config = dict(
    n_layer=16,
    n_head=3,
    n_kv_head=3,
    activation='swiglu',
    rope_fraction=0.25,
    bias='all',
    parallel_block=False,
    init_std_qkv=0.0314,
    init_std_o=0.0,
)
MLP neurons of a small language model. Each row is named by its layer, matrix (gate and up: input weights; down: output weights) and neuron, and shows model dimensions 48-111. Each number is 50 + 10 x the weight over its row's rms, rounded and kept within 0 to 99. A neuron's up and down rows have the sign that makes its largest values positive.
After each neuron's rows, "fires before" lists the tokens most often just after its 100 highest values on Wikipedia text that the model never trained on; "fires on" lists the tokens most often at its 100 highest values on Wikipedia text that the model never trained on.

L12.gate509:50 59 49 47 46 57 74 64 60 50 53 56 56 59 55 56 25 46 40 54 65 61 52 57 52 59 53 62 62 50 57 45 64 55 52 50 54 53 63 41 44 44 50 55 57 62 56 58 51 54 45 42 53 39 54 45 29 53 41 57 51 45 53 37
L12.up509:40 58 62 53 30 45 53 67 52 41 47 60 57 19 44 52 39 51 54 48 46 55 47 43 58 50 65 54 46 42 39 40 52 41 37 58 63 46 49 32 44 65 57 55 40 52 49 30 49 48 51 58 72 39 38 66 64 47 44 38 54 58 60 43
L12.down509:63 51 47 36 54 49 42 49 48 22 49 36 60 58 68 42 49 53 62 40 46 42 38 39 56 53 54 41 47 65 41 50 40 53 39 57 66 50 53 53 35 59 47 55 39 52 56 51 55 35 54 64 57 44 49 45 42 58 57 55 45 43 61 53
fires before: "="
fires on: "=", ","

L2.gate230:38 60 38 49 49 33 49 34 53 38 42 52 40 67 36 63 42 46 32 52 52 57 40 45 45 41 45 38 61 49 67 46 51 53 54 43 47 53 70 48 39 45 43 42 47 59 64 59 59 55 44 52 58 66 65 35 50 46 58 55 55 52 53 42
L2.up230:65 46 55 54 62 65 49 48 43 54 50 51 64 55 25 60 34 74 46 48 34 41 55 57 43 40 48 65 48 46 52 53 46 49 62 51 52 45 60 29 56 57 50 53 45 45 34 47 46 50 56 38 56 50 43 57 41 48 37 52 50 47 58 47
L2.down230:42 52 46 54 43 43 47 52 59 31 45 46 52 52 52 50 33 40 39 64 47 48 40 48 60 43 27 53 55 35 85 77 44 49 42 42 38 45 57 42 55 50 57 50 32 55 54 52 50 56 44 48 46 55 61 45 57 42 75 41 56 53 46 66
fires before: "\n", "N", "W", "\n\n", " |", "  "
fires on: ")", "″", " |", "]", "a"

L12.gate180:52 75 64 53 37 42 35 46 44 61 54 38 42 52 39 54 57 44 51 51 20 51 44 52 56 60 46 45 50 49 68 64 41 28 51 43 47 60 58 47 58 59 64 56 54 51 59 43 42 57 36 47 49 53 46 53 45 52 50 54 66 48 51 53
L12.up180:39 43 70 65 62 59 32 43 46 46 54 36 67 48 45 54 39 49 51 58 54 48 47 67 61 48 55 32 69 64 39 50 54 61 55 60 51 53 56 50 43 42 43 60 46 55 52 60 50 45 47 49 53 59 67 56 42 46 51 33 61 46 42 52
L12.down180:40 48 45 49 61 43 61 45 51 48 56 50 48 50 46 44 52 48 61 62 45 67 44 62 44 68 59 63 40 58 49 44 45 52 57 30 42 46 43 48 58 70 37 52 32 53 39 55 57 53 49 36 35 53 29 38 56 30 54 47 77 40 72 45
fires before: "s"
fires on: "'", "|", " we", " t"

L3.gate268:53 63 51 49 47 62 57 39 55 67 33 56 40 43 32 46 63 37 39 32 55 33 54 34 40 44 57 46 68 37 50 49 39 40 49 64 38 47 65 55 38 61 67 53 41 55 53 63 41 57 41 53 27 58 46 48 52 44 40 51 41 44 51 56
L3.up268:61 42 44 53 31 60 56 55 42 55 42 61 38 64 51 48 27 58 54 54 36 46 54 39 45 42 59 54 67 49 52 57 58 36 49 60 39 69 63 27 47 60 45 45 63 76 48 56 48 78 46 69 51 58 36 49 34 44 66 56 35 55 38 44
L3.down268:43 41 35 41 51 60 64 55 63 39 54 58 61 42 54 61 44 39 34 36 56 46 52 44 48 52 53 46 85 30 61 58 51 57 50 54 46 37 46 49 43 38 65 55 14 40 55 47 27 53 41 56 36 64 61 49 65 51 53 49 55 39 52 49
fires before: " |", ",", " (", ".", " on"
fires on: "9", "3", "6", "1", "2", "8"

L9.gate314:29 55 43 40 41 65 46 52 45 60 54 42 42 52 47 53 38 55 49 57 51 44 29 45 53 47 47 36 50 45 49 55 48 46 65 59 73 72 47 52 44 43 47 48 53 61 61 30 40 52 64 52 52 50 54 40 56 48 49 43 33 41 40 71
L9.up314:69 51 55 56 48 66 46 61 45 57 60 44 60 68 44 35 62 43 34 68 49 46 66 46 69 59 45 44 56 58 34 52 52 45 50 39 37 49 47 68 56 70 46 36 50 62 37 55 49 54 55 46 54 63 49 60 53 49 71 42 47 51 53 43
L9.down314:73 38 53 40 47 46 59 46 54 56 50 30 61 58 56 25 47 46 59 55 50 44 45 40 46 63 52 55 59 46 43 76 56 36 43 33 49 52 40 32 52 57 60 47 64 68 45 62 69 42 48 35 50 55 39 59 45 51 45 53 29 69 52 51
fires before: " as", " to", " for", "ological"
fires on: " known", "enn", " described", "ron", "gen"

L4.gate388:70 46 54 45 53 46 68 71 49 55 34 45 51 47 50 53 31 42 35 40 64 41 48 36 59 47 64 56 56 56 60 67 76 48 49 43 64 54 53 50 63 39 71 36 50 49 60 48 65 54 64 50 69 63 44 64 58 68 62 37 57 58 44 54
L4.up388:26 47 54 52 66 35 61 57 48 45 44 42 64 54 40 50 48 48 46 68 55 64 55 53 55 63 46 46 44 52 57 49 66 29 36 44 46 61 50 42 43 37 39 49 53 54 58 37 43 57 50 45 34 43 57 45 49 48 50 51 38 52 45 54
L4.down388:62 46 57 42 56 46 45 41 38 60 47 44 50 31 38 48 46 61 35 50 57 52 45 58 61 49 35 58 54 49 68 52 47 45 51 59 58 54 56 63 42 56 39 53 26 55 44 43 56 50 40 46 52 69 24 37 45 52 41 56 53 57 45 50
fires before: " |", " of", "\n", ")", " were"
fires on: "%", "ort"

L4.gate204:62 52 32 65 44 39 46 58 55 42 47 56 54 59 48 43 55 68 70 53 58 41 60 42 56 41 42 44 55 48 49 51 38 39 61 63 42 41 73 60 42 49 41 68 66 62 47 52 56 65 42 52 54 52 31 49 56 46 63 53 56 29 41 38
L4.up204:55 53 32 49 40 55 48 46 51 50 21 33 58 60 47 39 49 46 44 60 49 48 60 34 33 50 58 57 34 56 53 62 54 56 36 36 50 51 49 63 53 61 54 59 55 54 59 67 66 58 62 42 60 68 43 49 44 41 48 44 53 48 43 46
L4.down204:53 63 42 37 73 54 50 48 48 49 50 67 51 54 65 46 41 37 51 33 60 40 54 54 60 59 54 56 41 42 51 58 45 70 54 35 57 73 57 50 52 45 58 53 20 37 43 46 48 44 50 52 35 44 57 59 46 55 48 58 53 49 59 46
fires before: " |", "\n", ","
fires on: "0", "000", "2", "3", "6", "5"

L10.gate486:54 63 66 60 52 43 67 41 58 75 53 41 35 56 42 36 24 52 48 61 51 48 52 52 60 50 58 35 42 58 55 41 48 33 58 41 47 47 47 52 69 49 56 57 48 64 54 55 50 50 72 48 50 56 41 32 62 46 44 49 61 59 59 38
L10.up486:38 48 40 37 37 46 59 49 55 53 52 55 56 40 52 52 58 65 63 48 51 36 38 35 49 41 68 61 63 62 54 56 48 53 60 76 42 48 37 62 51 51 32 18 57 52 50 41 52 43 43 41 57 35 51 67 50 47 49 51 49 64 58 27
L10.down486:34 49 54 52 56 61 62 47 50 64 60 59 47 52 36 54 57 59 42 34 45 48 59 35 55 47 54 45 53 40 41 62 43 45 30 48 45 54 56 47 52 70 47 55 20 66 54 66 44 57 43 68 53 41 41 58 30 54 69 50 60 54 55 34
fires before: "-", "."
fires on: "-", "."

L9.gate398:76 53 44 64 61 59 41 62 49 41 53 46 63 58 39 65 50 52 51 37 71 54 66 53 66 53 71 39 40 46 67 51 63 64 66 29 48 47 62 54 57 60 44 54 56 55 49 49 46 59 51 36 42 40 50 50 44 53 48 60 46 54 39 64
L9.up398:41 59 48 51 48 49 43 55 56 59 43 46 40 26 38 33 43 62 42 46 40 58 57 48 39 47 29 53 58 48 50 60 74 41 60 33 62 55 40 53 34 51 49 38 52 57 59 56 86 34 57 57 73 34 43 52 43 48 38 45 47 64 59 46
L9.down398:45 45 53 33 27 36 46 69 52 49 59 57 49 58 53 51 50 51 55 52 44 59 34 54 39 57 65 72 58 47 48 65 52 48 52 54 50 42 48 66 66 61 45 48 59 42 48 54 42 48 63 60 36 65 49 49 59 56 57 51 41 49 46 43
fires before: "="
fires on: " =", "=", " port"

L5.gate20:51 73 48 50 56 48 23 56 52 51 55 51 57 65 55 47 42 43 39 52 58 59 48 66 66 44 64 53 42 46 52 61 42 37 63 48 40 40 62 31 56 56 49 56 57 40 66 49 42 45 39 52 49 49 51 46 38 51 38 45 43 52 58 62
L5.up20:54 64 35 47 52 49 58 74 60 38 38 55 32 37 52 52 28 34 52 58 51 63 57 50 62 56 53 35 51 63 37 39 46 53 48 55 58 55 61 40 41 54 69 72 59 54 46 44 52 57 62 52 48 23 43 68 46 53 58 36 59 54 67 50
L5.down20:40 57 51 50 63 54 42 51 44 43 37 48 47 46 47 38 53 35 50 57 53 73 52 58 51 54 55 46 42 59 50 43 51 59 49 54 56 40 49 53 39 58 47 60 49 30 52 52 38 51 51 28 51 33 66 53 57 29 35 46 54 53 36 61
fires before: "="
fires on: "=", " ="

L4.gate209:45 46 40 51 64 47 51 47 55 54 65 47 49 38 45 52 33 52 54 69 64 37 56 57 40 56 45 42 53 62 30 89 52 50 50 57 33 44 36 43 51 52 61 49 63 53 52 24 42 45 62 43 52 35 41 47 46 54 70 43 70 57 72 30
L4.up209:41 47 31 61 39 41 60 50 68 43 47 49 34 47 56 48 60 41 35 59 59 45 35 74 42 52 66 38 36 54 29 48 51 56 67 67 44 36 56 24 59 57 59 48 53 53 63 57 36 50 40 44 41 41 49 54 69 63 43 38 54 42 47 55
L4.down209:63 47 36 45 42 26 47 56 40 51 43 59 64 69 48 45 51 46 62 45 49 57 63 50 50 45 34 28 53 79 34 68 53 46 60 50 66 47 58 69 30 47 40 64 52 33 64 36 47 49 47 55 38 56 61 52 35 42 42 42 41 54 40 59
fires before: "=", " |"
fires on: " =", "ic", "s", "istics"

L12.gate13:52 50 78 68 42 60 49 42 40 64 36 35 46 52 58 56 42 45 51 55 64 58 46 65 69 45 57 47 46 58 30 51 45 53 62 36 49 48 63 45 47 51 63 53 49 61 54 39 55 39 51 41 32 63 47 66 51 56 34 46 48 43 53 45
L12.up13:56 48 82 55 40 43 48 65 59 47 48 55 54 41 38 40 39 46 51 54 44 50 50 51 43 66 49 33 56 61 38 31 42 55 46 50 51 60 42 68 37 56 37 52 49 50 54 40 52 46 41 52 57 67 54 61 59 71 52 49 43 52 42 58
L12.down13:36 52 64 55 47 20 48 47 37 62 57 67 39 58 55 54 67 58 68 61 64 53 38 58 59 51 59 61 54 65 42 46 47 50 59 55 72 53 44 56 61 52 57 37 49 40 37 49 58 32 51 43 31 47 41 57 58 46 52 54 30 58 39 35
fires before: "s"
fires on: "'", " \"", " Mc", "-", " La"

L9.gate81:50 51 51 50 64 53 45 57 34 42 45 60 66 42 43 39 68 50 52 55 75 46 39 49 61 54 51 35 49 54 54 44 52 53 61 49 70 37 54 52 76 45 58 58 52 36 63 59 42 48 54 38 51 52 47 42 60 40 52 44 45 43 47 29
L9.up81:29 54 46 77 55 47 50 56 62 51 48 57 52 52 66 41 51 45 52 46 48 32 58 52 46 55 52 50 45 55 54 38 65 43 31 50 56 54 52 41 45 28 56 44 52 65 40 30 52 64 50 54 56 30 40 56 35 33 48 37 41 38 61 57
L9.down81:60 33 59 50 45 26 63 43 50 45 39 46 62 52 52 64 50 36 40 44 42 51 62 51 58 51 42 62 54 53 53 53 80 56 60 49 43 52 62 53 26 59 53 60 21 62 49 46 43 39 43 53 63 42 48 37 49 49 51 62 55 56 39 67
fires before: "="
fires on: " =", "="

L7.gate103:45 49 49 37 58 56 30 54 53 58 61 37 52 55 43 50 52 44 60 47 48 59 49 55 85 56 52 36 50 49 61 38 46 46 58 65 51 37 53 49 36 49 49 53 54 39 62 51 42 65 49 61 45 33 32 47 43 55 37 59 52 58 57 33
L7.up103:56 56 35 57 51 45 64 41 50 60 49 61 32 41 63 30 58 45 45 66 50 60 65 52 47 41 71 59 67 53 53 38 68 37 68 41 42 43 46 38 52 61 69 81 42 72 65 52 31 50 44 46 40 60 53 48 61 40 47 45 36 54 58 58
L7.down103:36 57 45 68 51 56 47 51 63 45 50 47 72 41 41 44 39 43 61 46 37 55 55 32 53 62 34 46 52 57 38 57 39 52 48 56 61 39 34 38 49 34 48 54 75 63 34 60 70 62 60 45 61 26 44 42 47 57 32 65 37 51 56 41
fires before: "="
fires on: " =", "="

L9.gate432:54 38 36 50 37 56 51 51 53 26 47 69 51 46 38 56 49 67 49 33 50 69 53 47 56 47 45 43 47 50 42 58 43 56 66 36 51 41 57 43 59 39 52 58 45 63 58 54 57 50 58 49 60 55 34 60 62 41 51 43 46 47 62 55
L9.up432:26 41 40 52 56 38 45 43 49 43 50 42 59 59 52 33 47 47 43 54 48 63 49 60 52 60 36 44 49 55 57 37 57 29 56 61 45 43 43 49 58 54 54 49 44 42 28 42 37 53 71 60 64 32 57 36 43 64 33 57 59 51 43 74
L9.down432:66 47 47 54 45 71 42 56 40 59 65 39 50 66 70 29 68 50 43 59 47 50 46 51 66 45 55 45 42 64 69 45 61 41 54 57 58 52 41 64 46 56 65 49 30 45 46 52 36 36 40 44 59 41 44 34 27 56 51 40 56 40 61 51
fires before: "=", "\n\n"
fires on: " =", "="

L7.gate393:65 48 49 42 36 26 52 57 47 45 33 54 57 49 51 32 39 64 43 54 54 60 66 50 42 58 50 53 45 31 40 43 48 69 52 38 64 32 47 62 59 49 38 57 57 60 32 50 55 63 76 45 56 47 61 52 50 23 67 41 60 46 57 41
L7.up393:60 41 46 45 48 44 63 66 49 49 42 42 38 49 42 66 47 54 45 56 47 59 49 66 50 64 38 44 52 46 50 54 52 46 53 57 45 45 40 36 53 45 44 47 66 37 53 45 75 71 52 33 44 46 40 44 50 41 53 41 71 55 67 23
L7.down393:46 45 53 63 55 67 34 48 63 61 47 60 54 47 48 61 67 44 50 31 47 42 48 48 52 32 42 49 64 56 50 67 54 35 53 55 62 58 58 59 36 56 55 60 09 41 45 45 46 44 45 60 53 57 60 45 52 65 37 71 40 53 44 72
fires before: "=", "\n\n"
fires on: " ="

L12.gate89:50 58 60 32 47 53 60 64 55 59 54 39 35 61 49 45 57 35 41 61 43 42 59 50 49 47 57 48 53 56 63 51 52 12 48 56 42 55 45 71 42 42 62 43 68 74 36 36 27 50 45 72 62 73 46 48 42 42 52 54 34 55 52 63
L12.up89:30 43 42 55 42 36 53 60 56 36 54 52 62 44 46 51 32 58 59 41 52 51 51 57 33 63 56 46 51 45 49 57 38 64 53 57 46 53 33 43 46 47 45 35 50 25 61 48 45 33 52 64 53 41 29 61 42 49 64 52 43 63 47 46
L12.down89:60 39 33 59 65 59 34 41 48 50 45 45 63 51 61 56 62 56 51 39 48 36 51 39 41 47 44 43 40 64 42 53 49 58 60 43 66 57 66 63 56 47 49 64 46 53 58 50 41 59 59 40 32 56 50 39 43 53 36 44 46 58 47 34
fires before: "-", " the"
fires on: "-", " a", " is"

L5.gate303:55 48 43 42 66 36 44 37 55 56 51 56 59 65 36 49 71 50 36 58 47 60 35 56 45 56 39 51 66 48 51 60 57 58 45 40 56 34 53 44 59 58 51 42 44 36 53 46 55 40 32 26 63 43 56 62 50 58 47 64 56 60 62 34
L5.up303:48 62 39 51 59 34 49 33 56 46 61 63 49 58 44 61 71 47 60 45 45 46 32 46 45 54 49 48 46 55 52 52 50 65 56 35 52 38 48 45 53 48 50 48 47 47 67 39 64 36 52 40 45 46 28 62 43 40 38 56 49 66 44 41
L5.down303:58 44 42 52 47 59 54 52 73 55 40 38 35 53 46 43 39 44 46 49 61 44 64 49 54 51 37 41 47 57 51 73 70 50 53 62 48 73 51 41 63 57 51 51 20 37 33 60 51 63 46 49 48 53 62 49 53 47 38 39 49 32 71 67
fires before: " |", ",", "\n", "\n\n", " and"
fires on: ")"

L7.gate89:74 63 49 54 30 65 52 43 46 40 46 68 53 51 55 49 43 60 48 56 59 64 58 43 40 45 70 55 38 43 65 63 54 49 60 60 41 50 46 54 36 54 53 52 58 39 83 58 58 61 46 35 55 43 46 59 48 63 46 32 42 58 47 43
L7.up89:50 53 52 74 59 53 40 55 60 42 50 51 51 49 47 53 58 47 49 44 57 60 53 59 52 55 53 59 36 56 47 60 39 40 74 61 51 69 30 72 38 52 38 67 47 52 52 44 33 34 56 45 51 27 57 55 47 47 40 61 62 50 42 49
L7.down89:62 46 40 54 59 59 38 46 79 48 43 64 49 44 47 37 45 43 49 45 63 52 70 47 49 48 40 50 56 65 42 46 62 48 55 66 60 51 45 48 49 40 60 42 66 44 58 56 50 50 60 38 53 41 53 50 55 38 52 59 54 70 46 40
fires before: "="
fires on: "=", " =", " mis", "—", " Un"

L10.gate100:45 32 36 51 69 58 55 49 46 52 66 38 37 50 48 55 64 48 59 35 59 47 48 50 36 51 47 48 46 58 39 53 61 38 52 53 51 52 33 56 36 52 51 44 54 72 50 43 53 62 51 50 60 56 56 38 61 46 56 42 43 36 38 50
L10.up100:43 45 58 47 48 65 48 57 48 48 41 56 35 59 38 58 50 37 44 51 68 57 52 61 47 45 48 53 52 54 40 53 51 53 44 44 52 42 45 39 50 34 72 62 35 48 58 52 60 52 54 51 39 47 47 37 49 56 38 45 43 63 49 40
L10.down100:45 65 55 53 43 48 50 46 45 49 45 54 50 27 63 63 59 56 55 49 63 60 46 44 44 44 47 38 37 42 54 63 57 44 42 56 33 56 60 55 54 57 40 39 15 28 48 47 53 69 49 65 54 59 49 55 51 43 61 29 59 44 56 68
fires before: "\n", ";", " |", " (", "\n\n", ","
fires on: " |", "0", ")", "1", " began", " year"

L10.gate214:40 61 59 60 44 46 47 62 49 43 56 55 43 47 38 41 48 55 75 63 52 33 57 63 48 46 43 57 61 51 37 49 48 47 56 42 60 45 44 33 68 37 46 46 65 69 50 44 34 55 31 67 66 47 45 43 38 55 55 56 54 44 57 54
L10.up214:35 30 44 31 62 61 33 42 59 62 35 44 27 50 56 60 53 67 50 42 53 45 59 53 48 60 35 27 32 61 49 52 56 39 37 58 50 39 40 63 32 49 74 37 50 27 60 45 51 48 35 59 54 43 60 45 61 41 59 41 48 56 60 66
L10.down214:50 63 45 48 46 53 48 38 49 56 52 52 58 41 37 53 68 42 45 50 37 40 24 53 71 45 65 50 52 65 58 61 33 46 35 35 62 53 30 41 49 59 50 50 59 52 53 37 47 43 41 56 52 36 42 29 42 55 66 56 53 74 62 41
fires before: "-"
fires on: "-", " t", "p"

L12.gate390:60 69 69 42 37 34 41 82 50 59 48 48 49 27 28 40 49 56 47 52 66 56 42 43 59 56 56 48 35 50 58 41 60 33 64 40 72 43 48 49 49 65 57 55 54 68 57 60 38 53 47 55 58 40 53 41 54 47 47 51 58 60 47 55
L12.up390:45 53 50 29 49 44 44 59 55 48 49 35 44 46 41 55 50 55 48 63 44 50 62 35 57 52 54 47 44 59 38 67 65 29 59 60 62 50 61 50 42 50 57 56 47 59 42 57 48 53 45 60 53 42 53 36 41 55 33 36 49 55 47 59
L12.down390:52 47 50 57 57 45 46 44 40 43 43 45 60 66 45 42 43 65 42 56 31 55 58 43 57 60 49 60 70 56 59 56 66 53 53 49 56 58 48 58 46 61 53 44 14 56 31 49 50 63 54 45 53 63 42 63 34 46 58 42 56 52 67 61
fires before: "=", "-"
fires on: "=", " =", "-"

L12.gate478:51 58 57 27 46 48 51 36 40 51 52 45 48 66 65 44 54 55 74 50 55 58 54 36 46 48 48 49 38 57 49 54 55 47 53 42 39 54 47 46 62 40 47 55 59 61 35 30 51 40 61 31 25 46 46 60 48 66 40 45 47 41 61 58
L12.up478:62 41 54 53 63 54 67 40 57 65 58 42 37 54 50 57 54 33 54 44 52 36 53 42 35 63 43 61 67 62 57 45 52 60 50 54 70 52 67 54 59 60 59 55 47 49 31 56 37 51 48 51 23 61 51 46 41 58 46 41 62 51 32 52
L12.down478:57 43 56 45 49 50 48 47 55 37 32 32 54 35 58 40 46 57 68 39 42 51 50 62 53 51 44 53 49 50 38 54 51 52 61 51 57 65 63 34 49 45 50 46 65 69 46 45 68 43 48 54 54 47 39 30 51 46 50 52 39 55 55 34
fires before: " as", " to", " after", " that", " than"
fires on: " such", " so", " known", " just", " According"

L7.gate452:58 65 31 54 61 53 61 51 49 51 44 51 41 55 27 72 47 41 43 48 54 48 64 39 65 53 35 57 50 56 51 58 50 40 51 52 32 60 70 39 54 53 55 56 46 48 42 50 50 54 42 43 51 46 57 33 36 42 36 49 36 53 56 51
L7.up452:41 60 40 50 49 48 69 45 51 36 61 59 55 54 81 46 34 37 58 54 57 55 35 52 53 45 61 40 53 37 42 57 41 63 34 57 38 54 53 55 52 52 43 56 65 54 33 35 59 57 39 50 57 50 52 47 52 50 50 50 53 64 47 60
L7.down452:52 54 44 55 36 51 67 61 54 43 49 36 54 37 43 64 37 37 45 39 51 39 53 48 61 43 36 41 48 65 53 57 46 48 66 46 43 49 69 53 63 70 55 54 53 50 60 33 63 59 64 55 41 52 34 37 34 40 52 64 50 55 46 32
fires before: "=", " to", " (", "|", " |"
fires on: "\n\n", " |", "According", "Population", " Party"

L4.gate423:41 52 54 60 48 55 66 61 55 52 43 44 45 55 36 45 74 47 49 44 73 47 72 59 47 52 39 48 65 52 52 44 46 48 49 54 65 55 62 44 53 51 58 64 65 40 63 49 57 58 63 51 63 43 48 52 51 47 50 14 49 63 48 62
L4.up423:47 23 67 61 49 47 42 42 40 61 60 53 49 47 46 36 28 55 54 55 51 50 52 69 40 44 54 57 54 71 54 55 56 35 59 48 51 36 70 39 51 59 69 65 55 55 65 47 45 55 48 50 63 40 69 58 48 51 42 36 64 52 62 45
L4.down423:52 45 50 53 40 46 52 44 57 52 57 48 62 41 46 52 58 32 32 56 58 53 29 44 53 43 49 47 63 69 48 43 64 52 60 50 53 56 31 49 44 39 45 50 48 36 45 49 34 53 67 49 41 35 65 45 45 72 49 53 59 30 59 49
fires before: "="
fires on: " ="

L9.gate31:55 68 49 49 39 53 54 65 28 66 54 44 55 48 50 51 28 48 50 55 67 19 42 35 53 67 39 45 51 48 48 47 44 42 51 69 53 41 27 55 52 45 63 58 59 60 53 67 62 73 59 59 64 55 22 32 53 59 56 46 44 38 64 41
L9.up31:40 42 59 63 58 35 54 56 41 45 62 61 56 49 39 49 57 37 60 42 57 61 35 45 46 51 45 62 59 65 52 50 39 37 54 49 36 55 26 39 45 57 44 35 50 46 37 47 59 52 63 70 38 55 39 47 51 46 62 32 42 47 52 49
L9.down31:45 53 48 58 55 47 58 53 54 56 49 61 53 55 57 36 61 47 63 55 49 43 49 51 61 47 45 51 52 59 40 54 41 48 54 55 52 53 57 58 55 38 41 42 30 45 57 30 45 47 44 47 58 47 31 53 29 54 60 47 47 57 46 66
fires before: "-"
fires on: "-", " every"

L12.gate344:46 41 47 46 44 60 51 60 49 44 40 53 58 35 60 53 77 53 59 59 53 40 60 51 57 52 35 50 38 46 61 51 42 51 54 47 49 56 63 48 56 51 53 54 58 56 51 50 46 67 41 38 32 40 65 49 52 41 63 41 53 56 48 51
L12.up344:61 46 46 55 61 26 50 54 47 52 42 50 51 59 55 46 28 47 52 36 60 37 33 29 66 55 54 32 49 62 54 50 63 39 42 51 33 33 33 46 60 37 60 50 45 51 67 54 45 57 58 57 56 62 51 50 40 49 54 39 42 58 47 53
L12.down344:53 39 40 51 41 51 52 36 51 44 56 51 44 43 50 50 70 39 46 42 30 39 62 54 53 53 49 41 49 53 48 27 46 51 48 25 45 54 65 55 59 45 64 48 82 67 51 35 48 45 43 57 55 58 67 45 48 32 45 50 43 61 40 42
fires before: "-"
fires on: "-"

L10.gate211:35 49 48 51 37 36 56 41 49 62 41 44 34 42 28 62 53 43 52 54 65 44 82 57 61 54 44 66 62 38 61 49 55 56 49 46 64 50 58 47 48 48 45 41 57 63 63 46 44 58 65 55 38 49 58 53 58 55 49 54 28 51 46 52
L10.up211:38 49 38 40 48 41 35 51 54 53 47 56 59 47 37 35 39 63 44 53 36 41 38 46 44 42 70 53 58 58 54 49 75 56 57 43 41 57 47 36 52 68 55 66 49 62 46 43 39 65 71 37 65 61 63 55 63 49 33 47 56 56 39 44
L10.down211:67 41 51 46 43 40 52 83 47 44 62 50 48 51 51 58 53 62 36 63 40 68 53 32 51 56 42 55 61 53 26 50 50 57 56 50 58 47 44 41 46 63 56 53 51 44 70 45 38 55 65 54 54 39 39 30 35 36 42 64 47 42 49 38
fires before: "=", "\n\n"
fires on: " =", "="

L10.gate396:44 49 63 59 62 37 64 50 44 57 48 55 35 59 33 51 53 40 64 58 56 50 67 47 64 52 37 39 67 57 59 54 44 56 47 52 47 48 53 60 45 48 39 49 51 51 74 57 34 59 48 53 64 67 53 47 27 51 56 61 56 35 52 41
L10.up396:42 30 42 34 46 52 65 50 51 50 54 50 37 45 55 52 43 45 55 52 63 26 51 58 44 65 52 52 46 69 84 51 38 62 63 55 42 57 48 45 54 43 51 41 49 50 49 46 43 73 60 58 53 47 51 62 44 34 76 54 49 40 48 59
L10.down396:54 53 39 54 40 44 58 44 55 40 37 56 51 32 62 33 40 69 50 56 71 47 48 52 51 55 37 48 55 47 54 58 57 41 41 45 41 61 31 63 62 38 68 47 52 47 55 63 34 45 32 59 30 70 44 55 46 61 54 56 61 35 59 41
fires before: "-", "(", "A"
fires on: "-", " medalist"